MLP neurons of a small language model. Each row is named by its layer, matrix (down: output weights) and neuron, and shows model dimensions 0-127. Each number is 128 + 24 x the weight over its row's rms, rounded and kept within 0 to 255. Numbers have three digits each.
A block is one neuron, or neurons of one layer that tend to fire together. After each block is what it responds to, as a language model described it from the Wikipedia text at the highest values.

L5.down1:134130099120121145126084138118115158108122132120187104143135146121137149177114131111165108113116129129131118129143157128153109113133106091150144139131112040131182129107152141149141151130137128104128112086121170155091119122126131092157103097160093157127163146115173099124112117146130154096098126163067084145129121138111138177113169144161108096124043160109099159147137122149095106132146
L5.down255:166125100149146095146147119155137137125157138112162126129157120119098104139157131108109163124128148109096144133111148126113111105141130107157087128150117116108126081135135123135120104143121071130125125138120150085120120182144113142152127100130082139148136142128141137081160173133080147150138129132083107130113129121096158109150115122153102162133161101133132101128155100122148120106167
L5.down289:097116112101176119087134130107130148152129105111096132151154155097128128142132127135128124152132117070123119117090108085114118124145154094136193163134156133125159175143105120119121136093132147156075117173139141133127126132140133104100094131180120161131107119146114109088144165098175106108179127147113137117140155122120117143105091151122157139148103119150128136080168109143112131131085
L5.down408:118078142138132119142132127100128105191105128097114124182120147142133148121126109101097116124101136120148124128120158149099127136142141084124135139117181102100112170117153162090120125121158138111120103103144133088129140106146133158156147114143097131103143133167144114093134175098151106147092120120111135126128134106132109081120122093148163167128159125115098143132140084142140162097083
L5.down614:104143138106082141112152111180099145126150142146155114155139151167144146143130099086109111131145171152111131098155124145145134134141100086146145155127150108163148131155133111122171132123125127153124156148118148118137130120099156155102127144107139181104139108146144111143122151097113167129097109076121091141151124105125133110132109056126141105151114107124074110138113148083131131144139
L5.down847:154109153146097128124146111135102109157114124138118100125089099132190124148094108136122084081117151123168132127147086147134129111158115095111155108151127116098155142132145128111141158134123069127123153140137111081107109090110140117147097106114125116115158138147140149161080114148124116096088182070180152137189134104127107152145118119151186169137100088088133137100098133139130165117117
L5.down1033:104115137134117112111089134114110105117140122133110143161147122126092118180125126131143129066121126134185149159126133102112071126110132159109137169096132081182151108149122085141118158130134103189136160126149138132152111112137133094123102124160150105143114126143139134102102161137158148116069096142076115158135150096161155119165142129137119125121085124130128122106126147109108133117162
L5.down1224:168130118136152140147157116124153119124113128146115183151101142128133113117162106096098095152133095123101083136135143090118112121118161144134119125148153094116086117137140152134094109094135082138112130150141160151115132145176127096112116101109127140158130130086119125108106141123122109182156162142119139113143121113152128145120121103081115096121115092145115145140139123138122136167168
Description: Sentence-initial first word

L5.down53:107136112096136132142155109115193130110106158142122151180156135103173141113137107070089131130114131133158167134116132115095116146154090173112130118073118151143087142109125152178119078160092141120114118086117085126153153178074158124130144133109126140131122147127134119131157146110139117147086140082101124125122143122103131116157155110099162149096154122112081144136147099176123135136126
L5.down139:106164121119114124149110157121075169169137111129116191151132142137115152135166077123137123102131110139132088156099092093108154097166128121159105127135074155108147137116138133113157115098089149124122113129131083104134138105127096141137095106158103134102135114129159093151112142147167135175149100137150128150123118105110144140115156124137134118123143105147126157106078097107141161118180
L5.down454:114092170098108115124181122115133114103152128106116141135117141154156152139143093079116082097161134113095110143122101167099112127136135117090121149108091151148123146132115133133146121149087182108117096149131145123121138127101136069125119160122076111151137156108127100128123129147127120119165173145129191159165144106096133154130110121168126142133146086088080084172124092120142131142095
L5.down741:151094161122113167139125120135110163111150124143127152113094155129144156135099135143148113114114133161103115124092121156106124157137148136127163114094116136116132178097129110141136160101135126085116103093124141151132125124138118128077128150176133118151142103126123067134096138154115147106119101107117130118150120128124165148156112117101182129077178171119136121100136120127136140173116
L5.down992:149125101099160097131117146170137148119161115118125164112075069121131135166102127093175123137121089140121125112092121114122106119177120118104116165106158124116141141114120124107132111130144140150131105171118113143101146114136078190130144107131165101120137129104124148105174121136157103143141163129172148109123065119120139114136139121140100118127139113139165145129158151142125132114111
L5.down1127:132117119141115123122119116126118112104132140116139099098089131130185126165121134065132097156121102157108092099164124167159140108128122177113129143148142127165114131155103126131131159132106108096128133155115089115106109140136165148078150119071124093117122103100152112145108131154120140145146173149145151148116123097117120091123084159145128105121130118142106126101164154156092144126172
L5.down1191:104154173118142115105110104114127111130138134129153149115153139150134131100131144158109141158132145092113121149163143176151135146105125114118120129079112119126110138116116144138126117134152153119119092111133139115070091102125178089163124168142115131097108136162161110163107095150148142155119143159100091101151115155124147118124123142094160106070106155144124112119102120150118173175140
L5.down1265:131129127117176152118153139153126113169133115149105129163142139162104132071105128115107104115104133095072144144135140114124110080144142157130193151146128118122071110143137126135067124130125133198135102137140144137156091166105115145156125162111123100104131159150097095120122097115119106158119126131176161118125113118132077132156108092104159105120120126130129112172135131130163134120137
Description: Table and infobox headers

L7.down16:132113092104128141127127147124104097098117133180097093121163108088111117160121104141090130152136180101119121071153122137103112129094146114113103120151143122143155137139131142113110086162135127100149104144146122093131112139128110137192160106161161136132159100105110176119147183126143128118120178127121120144132117119119079187139145134133090098111124131121124099143156170140140136101132
L7.down161:130094095073126090158159114186127158099088099100123130134109103169059124144144105137109155176159098103133108118101150108113145133105188119159099117111103153152128127099147105110128092125141139128129093173138111116101124124138137131142152139143137117141128133158121105125134119129146158094102222153120114122112092139106113148108119066194164135160140133135088135115143105159112154129135
L7.down485:096109141088173111091111086141100107136156156136127144118139164134119120148113110125138165129071152162125105074134139150118107129108119130102138134082131125102105089104090140132115136124105134121130128120128139121104159159152155097177114147144094129110181156137185127108132140130098164128156135112089140093094122133109143157145091160123122146138130101124163136111125132145144140125165
L7.down910:095174099110081115157137133097162138133131123147156143131117144136091133097125109106130122102121105084134154143136126108102158157151110154096128133109086095133093129127146137142138163116140136153130110117151133076138140091124106119108127098130138136115151112188111132150150168122161135104130138120137107101160093102146114132077160144102132128085156112151158117151188146117132103141164
Description: Sentence-initial tokens

L7.down92:126142147114121115116129165112117091132088138155164156116125142136097136128134169117192104161104130136108125145147103129088165130087115140123115114132106118108113151140130084125177131101136091122138103131144154160149128058155121107133107121110106102134149155096135140145116134132152160114103126124119116122119142128090132173112089105165110129152095126100094119114123161170106119164161
L7.down235:118119124151123131169142104130120147144149106098111118151123111124116113113139161133100109122156138074099135105079091139175136148135108127198131113114124133163122131129108121124153157118130094136146125090141169139150159129147104148146098155099134107106104093161088152139095119119111145117097144138156142121167138132189123127132162089147184165121115130098096128103170080113128137107146
L7.down841:195153134171149108118125156117113117121122144100139151097074141138100123130172128114202158125119122154115091109146121141122156144102184115102152111126150149125162115174156124136169140131117107125132118135128141175112142135165120116136124110130103144092113153115149108089114123115171127114077127098105127123081120106095125141129099144120094181120116166117126156127115116156111126136161
L7.down1060:129142082117147132120152103132129118081128104095149143095091118111102138154147139112159115077145150110124148133123121123139175164124142120120147087145109123101127130143171164112161141148099131152166095130145153123117127135142137103154145075154111129096135149136130118128141161137150142081144126137122105161068085089047139165078129125113101142114118140099091125143109139127127151140162
Description: Table header cells

L5.down15:117099130129094172131146139109104128087165150134107142161120105163177142155149105121145113147121089106100117162139149123172155138130093146134136119108132132188090117147150091140159099183158110116127130119119165129107133146088111076097138120128131136116090152127140081123123152124119090098116131130111148138120139087169113150150134114109121087167106095140090105161130137092144131138139
L5.down119:097162128111130132124142081091153141123107126091138127142129179130154162139072109113146106132135124116109127090160152133154137109110129129153119165108143156109144147141118093133116171130153076133137166098120133161093086105085140102105117141122127124138133157112130111131149130149106108159106111123153131129129153104096197155131097114093125098126114181146192106116105153098118120110091
L5.down431:139152145123150102146125143114143138200147108160191154122124160168144132117128135158121118102146157102122098090134149106160097137150111116175148135119120137071164138121106127118086126149183103148138151149104115116133084146177112139126125140168153154127176109127109138147157146108139071114120125134144104108116141101136146096140142121126113141115137124103177128110136165087121147076059
L5.down607:092090123103111117108105145111113139129135111147135193159139142127106143156118109108159133155137147101167129093115138095136106101130124146134133129122122138151137141138146139102126149142125093158121159130112122133104153124125102110108134159152083106125159128134107135138151159101153133081105116100146077126080146128116133153124108128108079104148116131135139128129162132068156120096091
L5.down645:161116106088068144128134142150137123123116118140157143142147151132112141133119134114149138090154089124094150123144152159155135154144134079148136139147154136142115163066122177098095140145127134139095120138149111106119131122124119108144132122137137132113114116148128132095138155076136098145108152141157173112093154114133151173144116086093125125157137149072133129143120146147145127143086
L5.down873:121110104137101124124166117149162192137162110157098108134143122146129144153158141148129155157110097083180151162145088157155110114125174105149118103114097111153085108130077165093113129137119156110137128133131157141132172117147069133140116097185138122145155146149145103131113120108116123104064102111097124161132139150136135155129115084121128107119080134132120134178137110139122053108132
L5.down893:128149109107120158100098112108143129044120101104122154130151092150162193121123120081110145099110135115152165122136137118118159103073142103104127139148108151137136152154126133164129141149155107121108134149111113097161121117138130087119140122129138139096129140110114127139190137123121115153105103161123165110151117097109129134127126156108098119118139148136173113169083144119136144130100
L5.down1141:055127112126114138101144099100117123111088119158146128166192161136127148133144168135119102122113158123124120165129097107092099159137155137129159121154156137129165088146118102105095079127124155142109148117135150151081152104104167148142116144159124091107158150115169083106132167152133091127146129093129117131147111091147113159155069122137120140167123139114122074159163156110134069139096
Description: Mid-number digit pieces

L5.down63:098129126117144157139161136132113098135138133112144125123143152114124133135137151159181113197081105091143101128120124124102125145133132116132152149099131131139150176078092110124089130134136062148110109078114140137119098132136091134093130134151138114125111124133136089148109135136109104152111106177161129095193142113112159148124111092108140117123139155114129122138116139150104131121106
L5.down223:100129077133129112129127130114128156129101169175097169161142139129121120117109091153148140126147103154175092143131113111114139093132132143139139133149122101136097160129106125108126103123151162109105145125104151128128122132117089141097099069182128111117145124142144108146098170119165112097110132116136115123160167108121158126152107127164105086143143114169191151138112147148138121157118
L5.down297:161157119129131131113142109101114131149155148086123123139139155162136128086119115177139083126145117156122099116152171135144167132107159083116168127133110114119133133108159130103115119099136099150115103100156159114162116140132094115093152130129153130109123142156147111133112135149117109113143103145082141101109112109108120150090135099152120119158088154130121110155090147155152096129087
L5.down512:128091119103131121130163104162134122120130106117103128134130113166101121120109117134135189160087119094102129174119119160100163142134160132122091133092149170142141122096126104076151128152130203112142144152150136125134121139125101129159119088119093117127097092118191115129114114136194135145152136112163158116152111128095161130131136103135068192107113122140134115110122146160130108158133
L5.down691:170136144094085114114130114108084108129140129133150124141106142107127126159097115157149111125154124128145117123119137178148106121084153083091100122142146101139152128124168144153150123114105121116120162125114091096166127124142129119044174092116113105133135108167097113152090091120134146141132182098122131136157115073115137151159124113114137176152100114093116075120104106124144136079123
L5.down933:156161107097145086106102154149139117140129162107161139132147133114151148119133115153152104114123142088136116153104147148104139175112152116093135163116093131145122136131128162124113158101112056135101059091157135150137134131132120104133131130116173107142099154078139109120132108130090096149147121149152101109162088102102118119162164119121128131108116151128187143127123142145111120124109
L5.down976:144066142144135159113164130117136099123139118112144140156102108148123110125117145109117126105097137076133130153140117140156138125120142175073146120083150137129112140119128119127165131147132161167119120155140113115132125155157143123084122137129127134103101133149120095125139126138192111121071156090150145154118119118155132136147135164110117158129154115133082178115123155118125100093171
L5.down1065:127147111116120131112144136139129169138105110142127110126120177114137104128126131117169147139121083136100104130157147168080127141138141123143161158147152085117171117149055133136107098139146078145114125109116130103107110122123160142124139142149142170135103107115140110116160136116166154174139115143135104093119182110118138138110073112084151131112107140123118092132117111134114127140108
Description: Word-initial fragment after article

L7.down380:086126105112133142114128126146155174119157145116148094138100127116146140151158141089153140088119081198111133160116126120117128091114094117093125127147102138129103171131124177148129123136094098164138079141123105099121144127081129106131087146108106079142102138115098066119131134187132087156142145108089137107137107091106153138158094146127107105089136124087124124147099108161125115145129
L7.down447:125122152120104109144139148125140132130145175168176163089119146151131104133125126097118162124105107094118112155130140100135141167135120121146091101132123100115120188147142122150117147148135140164122128078116185128109143170100125095172108099098125130121113138106166069110085113099127124122147103121156099123168144130108137120143154188108111100111099111131142109128103123124126158152154
L7.down985:112130132132114139135147138131171160116068147124162150149142183156154146149115120157151113134156096110092119166149159097098107141129151108128109145164108089182140122088140150105109120122149121123093122116125172150076089159126115096076100118147120126170102192119101112132138168133120108105135155142137158133137135146114119147138151133132121128157135147160129113124172137117114122115120
L7.down1265:076139121102169158100137132125158133117139152065108119142111116167149088129162108146119092120143124157151119126130147078113133194156137125132127132145136143125097110106129138117159135106116130140111133139148105175144143124059107098123112159140141114130144133146120129107158150087184145105182117139129139126106127097123085087129141123144135148087103154106122139143135151135145134136148
Description: Passive verb slot

L7.down202:120112107142152140143148146136133128154107155135130140132140125138106161129149126083162129149137154100159127154139130150106142106136171113116129066108112129134085141097109121128142184137093109086144120094122158148132124112154191132159136147129111121105140133120097096090097114120117115134101104145181122143164096150095113087139098102098123111123147150098131105136083098132137149157078
L7.down265:164148098135095104130148108138130126117126099150151208120117135114123125101135124139120098089142131124169150165149089155143086121141170116094151130067133114131126124095132129150098146176094112117124156111105111100197115145129112130110152139145113168153143134120112112095130167148132119107118132105112136135121144094127114141131121177137136159100144120128112172157137146112096149152116
L7.down861:127127140118111102118167113115143120105123144135120157110139162080097135150137159151150140131132131124122115112144116136116128115114148115113130132127102130149160097126128142127116153166097148113118080162140085136106141162136093113110175108167118111148130125156131099126107177133113139152135146099096121173119157075090085149162113170136118125139139127147179128110176165087139178149141
L7.down981:136109154072100148176118072084168115117153142129133160092145145128165128164143091125154116118145107129119121117116114174114132078126115121140123136102134139087094112058122163140112114119155149105100090097118133116140089110092156151110116123134116160137111103151147124137112135164132132146087156109117135153105118177150119142130143113154151105101115146096123126121173151149145161120138
Description: Word start after articles

L11.down385:119099137145142096115121112107138106145115148145105100138105137160102113089130116156142166112123087129088164155175147118130131086121152128166162116153131128130148128136129125115121092118106112059105114123110086108099125118155147149121149160118161107126131115073099168128137136135132128112117127135116169103138146135169112134120121103095132140106156139099151168174134109159191146101107
L11.down1245:104162148118147107130122156134134132128121157148129168113153111148122105141160146113142119121154075102116123147125149099117171179146150120114153130134133116106098101100135133140112143118110122161104145127127111179100129124186137139125115139099141116102101126138163135117142182184135148134073139104151093115126109141148157090105131120178166160069122137184132135155108133138121149159128
Description: Year slot in dates

L11.down297:124091102109114130099094147132132111120132098135130134120119113129153122095127102164145107121114144124143141109154157115116128138112105122114155178120109137097105127148158115173127134138173148134151153132148158088160124148122114099132119141126096108155125105097110129090099126144166093115107117136107089120121116122113155153138144118128123087108109091120129178163147112142139163145107
L11.down517:103114146128151144084116110121124089154142127141113078082095118104129136109138097180085112124118178105139152154189112092110117155105152096067088156125110131117133132122166122127126119127118149154136132158165148119134112142151108135156066105146160128141151089147156114169136110120151167111094118112118100168121108097132098128135114132195128114119097122153126131127146133153145121141085
Description: Sentence-opening adverbial end

L11.down14:167116104128148076133097114170140145152110121085153139107109169120133118093127147105131154155071116142106121142129103130147155091106095153138125124148123131123135134147153138152141114127112119096125097132124161108120128135107093102184123119158140110149111102125102151110135090139151102149111129158095114121111147148052152091127146125099127113170160108163132154153098130135122127133143
L11.down455:149063150122139161110086083139143086130147129124121118116152123095121096116098111166168117139112141133094120095133122088137122120117074123102154136132124122104156130199098126118138125121110112152120154130142106145124118138102146125174141059125150109103106092104143161134153144115118171102100142037134105146125134160145131112131133113131145100123113111145159142120173153144141103136116
Description: Clause-linking connectives

L7.down239:131159094121159089115141100174132093161103091093165186150147127157115144140136118119134113116117125115150101126094131128103114116127164122164155132089097127144113120140106134095131098160146090092150135109116109118103111114103133134181122130121154073140122113099136104164116166149171109136099131070159124150129097120125124154108159114135146131095121142099166126147121142164132115188160
L7.down377:148105144111127136089113121083135130128123090113142123158143154101148141120138125126104113129125092116107117152178123138130148178172155138122166121093080117100085123129137112138103187117088139117144120075151116121114131149161146122124135166140155140117136124134078130097128136141115136132161169126089149092117099086156105096136116129128101140131141130149151132132143143108077140134114
L7.down879:132112150128168173106129111146159118154145093136106176133137138100140136134144156109117165094165107125117151095114128140140157152113145114153152154147086132118120142120109161141135148160149128144086148113136108103093098105115122124061136110142165134142149186124064116116126128105138118110158109144133135151157145091164115118134137125124118106126106120144121124122137115105134135135122
L7.down1061:117167144129131121145131159134142100169122125111162158137150114130185149089105105103160103117126119134144151145126144125100132151177145122141148111119109132078174183179118099115156155174151103123112098135171123108080114123106066131168153065153135141136167123135105099129130111128150138125134135128127170130136112107078088130091123105110101119139097147140110142141142112143142126202118
Description: Year slot in dates

L5.down78:065085123088132094146091151136086111113164135130090114164158138174156130153108121083110118151106138109117122134150164098116123111151143105111129124163154146102130116136129131123137129118155127136136135152149168112154126124135118143142118060071154101087085093145130100124139131071160116115163154149131162155090124127115121173114134121114199148119086123113112135110119136162123108111091
L5.down98:127097122126147085156132122135160112125125129135079100138110119105148158143160110130138109110155133116128130171132121121113110092106159128126138114089153113135163148134177105142117100115156110101128140116113077115118103179162115113173101096114157106111149130134163118157139200103172113125133109136138145131135151086108127128145102166129085183106124152100086098145097119128150093117111
L5.down243:135118121115097104107135139145145126118166175112165151173121112159146119125094107103164095110148132081138103117104106192110104143109090111129144151078113113093116130118141117088168146088145108098125107070148128116156112110134179137127088103122114154164133167105127123153149138128125122141119151121129115106160137131123116099175154119097144113116164144110168120192158150124125130163088
L5.down571:153117146141130149111147144179139129132138128094093119153099135100143120151145149123121054129136105105129129159145114139133076109159117098084187115166147139156072136126168123123135157149130112133124117153122124166125094154149107125128162130130143137176106087109137136132120134131149104121133117149105128147163164105145100141151105095154161161149107117112124121134155144095136171117091
L5.down617:120134129096094162136118138144114185137159117127070142140138122125168129148117136105106132134158081107126120110143123125141147111180132142161123185100124122160123149142167147108128155132109130163124113128094145118147120105134150139067109149100156113108089138118114102158123107111110160130106142125114137158181164138140088094094140138163108145100097149128073086109150131113122145138116
L5.down760:199091129152138121091156110131070160101132111161130210144120149160129108152129109136092106131102140130089125118128141100076171094129113142131163160144130101103140118122152106106038127131136134146101121139124114141115121141097164135166146090133117136100133124114131120103177118144138166164148144118150123135094143123084156102116143138159127097122088150171167126110119111133135131135127
L5.down858:157096137166149163124108022125113176164139131134114151144112188119193119160146145111132162104076112147124147115110119153138128153127105114111148097109113124135109143174133134080062153106106177152130116110122130084110134145090114160125120145112101145139153133156124110119084155111145171126121169122132105139129129152142110133134142152118099103144100163109124116133070168059135126136111
L5.down981:106140151099113115118131108135137148074138111106100171130156135113148164167096144092074120122167109124110124124128111145092128083106163116132168136109128154120085128116096095146091143151149160161127096126109138105163144153112143183122155132118076121156148143123091130172099142129148074122128139162086183138131139140096134131131110124110150145123148100116150110142129176170178092149140
Description: Clause-linking and, mid-word pieces

L5.down46:114122123123091089168156123139139140132168159121130095131091146173078117151137094148123126088155103122144164189135120183081138150143158178125091142120123138127144140095089176135091119131109123089131087114141141137097085180147165082130104136158096129153109130115148074160089155132149155142160133120111107128139131114133099119113127124146166122126116144117129168106082103163152103126151
L5.down196:109108178124126166109112128112107127132104073168142144120153154125149128132177144153154111064105142132154152142144115103111129121081167106188142115115125124170142087096137113120145127102109110092111139136126113112114086122161141108136123114163111106108177169143063118123108088117091116129155126100144138124177146140132168126107106144112135116140121098127120152139141075147126121147080
L5.down320:099136153134068142115091122136125142123147141137118142103124179167126132091106137160137139138121149094106145178117147132140141160127136167116185134133109166138128121115126145126134110117128130141121134107126112134122171157078161116127147121116072103102162131109140108135119087154112131130135091141110140101106126120150164084120093139167144123119125123111109118086109108152120161059155
L5.down403:135122123138113131148094112102089140143142184125119117123102141145095122138170147150137146119102157138133145096174188148147132146153120127148100154131146124113106084170092119116122127129131128106131156104105134128118134160135115108117119125102133133139126130133128082127129122175100153105139115102066098121118094126174145134134109166130140105143095157136122135134117132118141102098137
L5.down447:133085090182070124123104154111129133175159120147185126121080124139139123140154186117126114086150106173177109127083152178114084120132135121147142096106111100162115144163105118166125108132147156100151122092128161107143122112118127101174117089136136136137152097120118104099133138164122120098111123134090118145135157150147079139128138118105104139142139117121135134110155135087127160143150
L5.down683:141099128144122112130131148134162090111151094131111155140135085100151127143112150127069114113146141131113067170120095109100120149132163147127177116103113152147091137138148084138088109140119150140121111142116145111139089157131122106163073145133107141126156126111139125131094149121121131080159100121108172157112136072090107124138097131074120154164116109150117109131122139155163124140147
L5.down762:069112110151132145138130116123115144076179151123111124126126159135085129115109077104145125136176129101126147114131159122126147154106146104137089132184095102139136108147120149136141146140112118117124118126134161158116110175115114134130103086133162116136105111161159168102096149144116109113148099160082104120114143113098153134109115145093126120115098101134150160123116142173147093069164
L5.down783:073131105133142134145131118109144110155112136127106109176105113140087137115137088117139185089103126133140125197134163133111128123162184100165104149152083110160126105134132128118143115153147139086113154139135151142103154185104077068129100144099109121142159165115142120153131190134142165099144113151115099132140138093117109094140117120134111116138111150131138162094138094138130124131145
Description: Joiners inside names and dates

L5.down138:104082136108121150149125091112127127139139117145145143114156127154099102110121125139112128144051115101137119095121130156124081154117107105140077142121154121186118087161178113116151079119136118141170135134140151128152145112135128159126094130189093129163133127136138084137126085148155096143094140122123097161140106128102135129091143131154127147146163153119110085130108140110158112145136
L5.down240:132104099127093123128152148138100143097131068107163153147127178109117142151138161120105106128125119132134114168092144123089160103158089089101113176113095175141139151126133148117110089123103083146123096162173120091142155137097120085130147112159100143086141147120120125072157150120106133138117147120115155134169112108107113100114118103139150122135136151146109116151079141183151125144158
L5.down823:123120122135130127154155135141066125141138083144133136102128123145118117136101166125112132116133157138087096134095114161109125145153160089135108153118135130146155154118109132167130103144179128126173149132137165119098155106151139083177098135126137151098157151142110090115134084147124171112126119119132104100151096128083077154126114117145091154122112170134128145101139163105139153167141
L5.down859:117121113103098132151107172135123156144113142115141136136138130131138113128127184178089078120161129127144123087133138175151097081120096089140134131099103150128118123085120100142105091140168150117123141135135090162063158117102123162183150157129120116117148151158122130173134109162128080140110145151134144121127094145121054152141154119148140122099111128136134141138149167154165117145085
L5.down1001:091100147098138144139128080108151131105114116149160149112134127123116102098113136168124142130109152090100133113125153136153083141116122104136060125126119138201130112150132104122130076143154132163173153132128121135154138077153116149107110111162121122149143113132145120164090053196147128146106153086148077173114127146111130131130150105161152108142126141109119087128103146132150106101118
L5.down1052:148151089165128128120121184134129102143107092129127117176108134123124099146134140190108086114125119108143066080161171120104154183182140123102126121141109158155150190143124135147135092139122135144116111085123093107071149140161101164130153076144122131123164153146113105106094096117097144136136147133123118131152110129136117127075115175110169140119081095150142135123113125134130158141098
L5.down1120:127124156091134143147134139129114177087163096134146135108090147153132120113153160121094068125149114106140098115183142146115130079113108093145162153128121153112147145111122111160118072108164147123134174152149134134053174126125163119132138161130112129095111141147155135137110112151150115140127167081108124122103105144099068119138120142125105116101145102151126093144103146158130147163096
L5.down1124:100114159123132120125147135096150122105134111123063130131144128103149120151185146065138123108092124173122125115130130134112127121163143104136129132124119135138146127141082143170153114109149120120161127098146153112104170126106177082100130157096137115120153127174127076158134113088150133127145176116102178151135144128075128136117090119150093129085108146110103115129112112120152163157121
Description: Table cell boundaries

L7.down66:146114128102142124118118101133181120108116155158156104165123134158146130116126152113136132153100150100122133140144129160097134117103140094163173126170092144121100151096117133126134129121124118121112173104130130158106109115117124126170117128164140157150133079119149118123077126124123100205111082092131165120120156148105157108094148131130142094146148101086132144125083186122113120172096
L7.down295:138090107112105097140133136128134151145118107153141117140132165184147140148116120079123151148157126126132137081090104114156144129104130151134130113142150101111139201133107111112131122144124110110137117123166102151151113059138111135124110064144135129168126148086120132159108161118111145158102174156104162126137112099131139116074148156118102142141110130139090071121131127127125131151157
L7.down444:113123122112124109099138160185178158152127084164123117106133153107142118099158129103118107113118135133161114123122111135088114157118184173138109167148120078123124144103154131123154130100124117135128119109076125125135084087115127150189127098173198124155123123141117140106155168135143099113115139115146162128115146090119102155125180100140145116129123158103116097140107118112155101152111
L7.down1048:111138108108119113119114111159129169152112117143159116173138159164163168095109073146086144133128096117110145088133151113174118112101123147145113134132129105112154157136130084141088127123118131128159067107114090130177115100101134152144109143171146127165092133131139122135132130146141130190126116122094146113126102139147088145113094092136155103123110148120128110123115124127122141116125
Description: After-number delimiter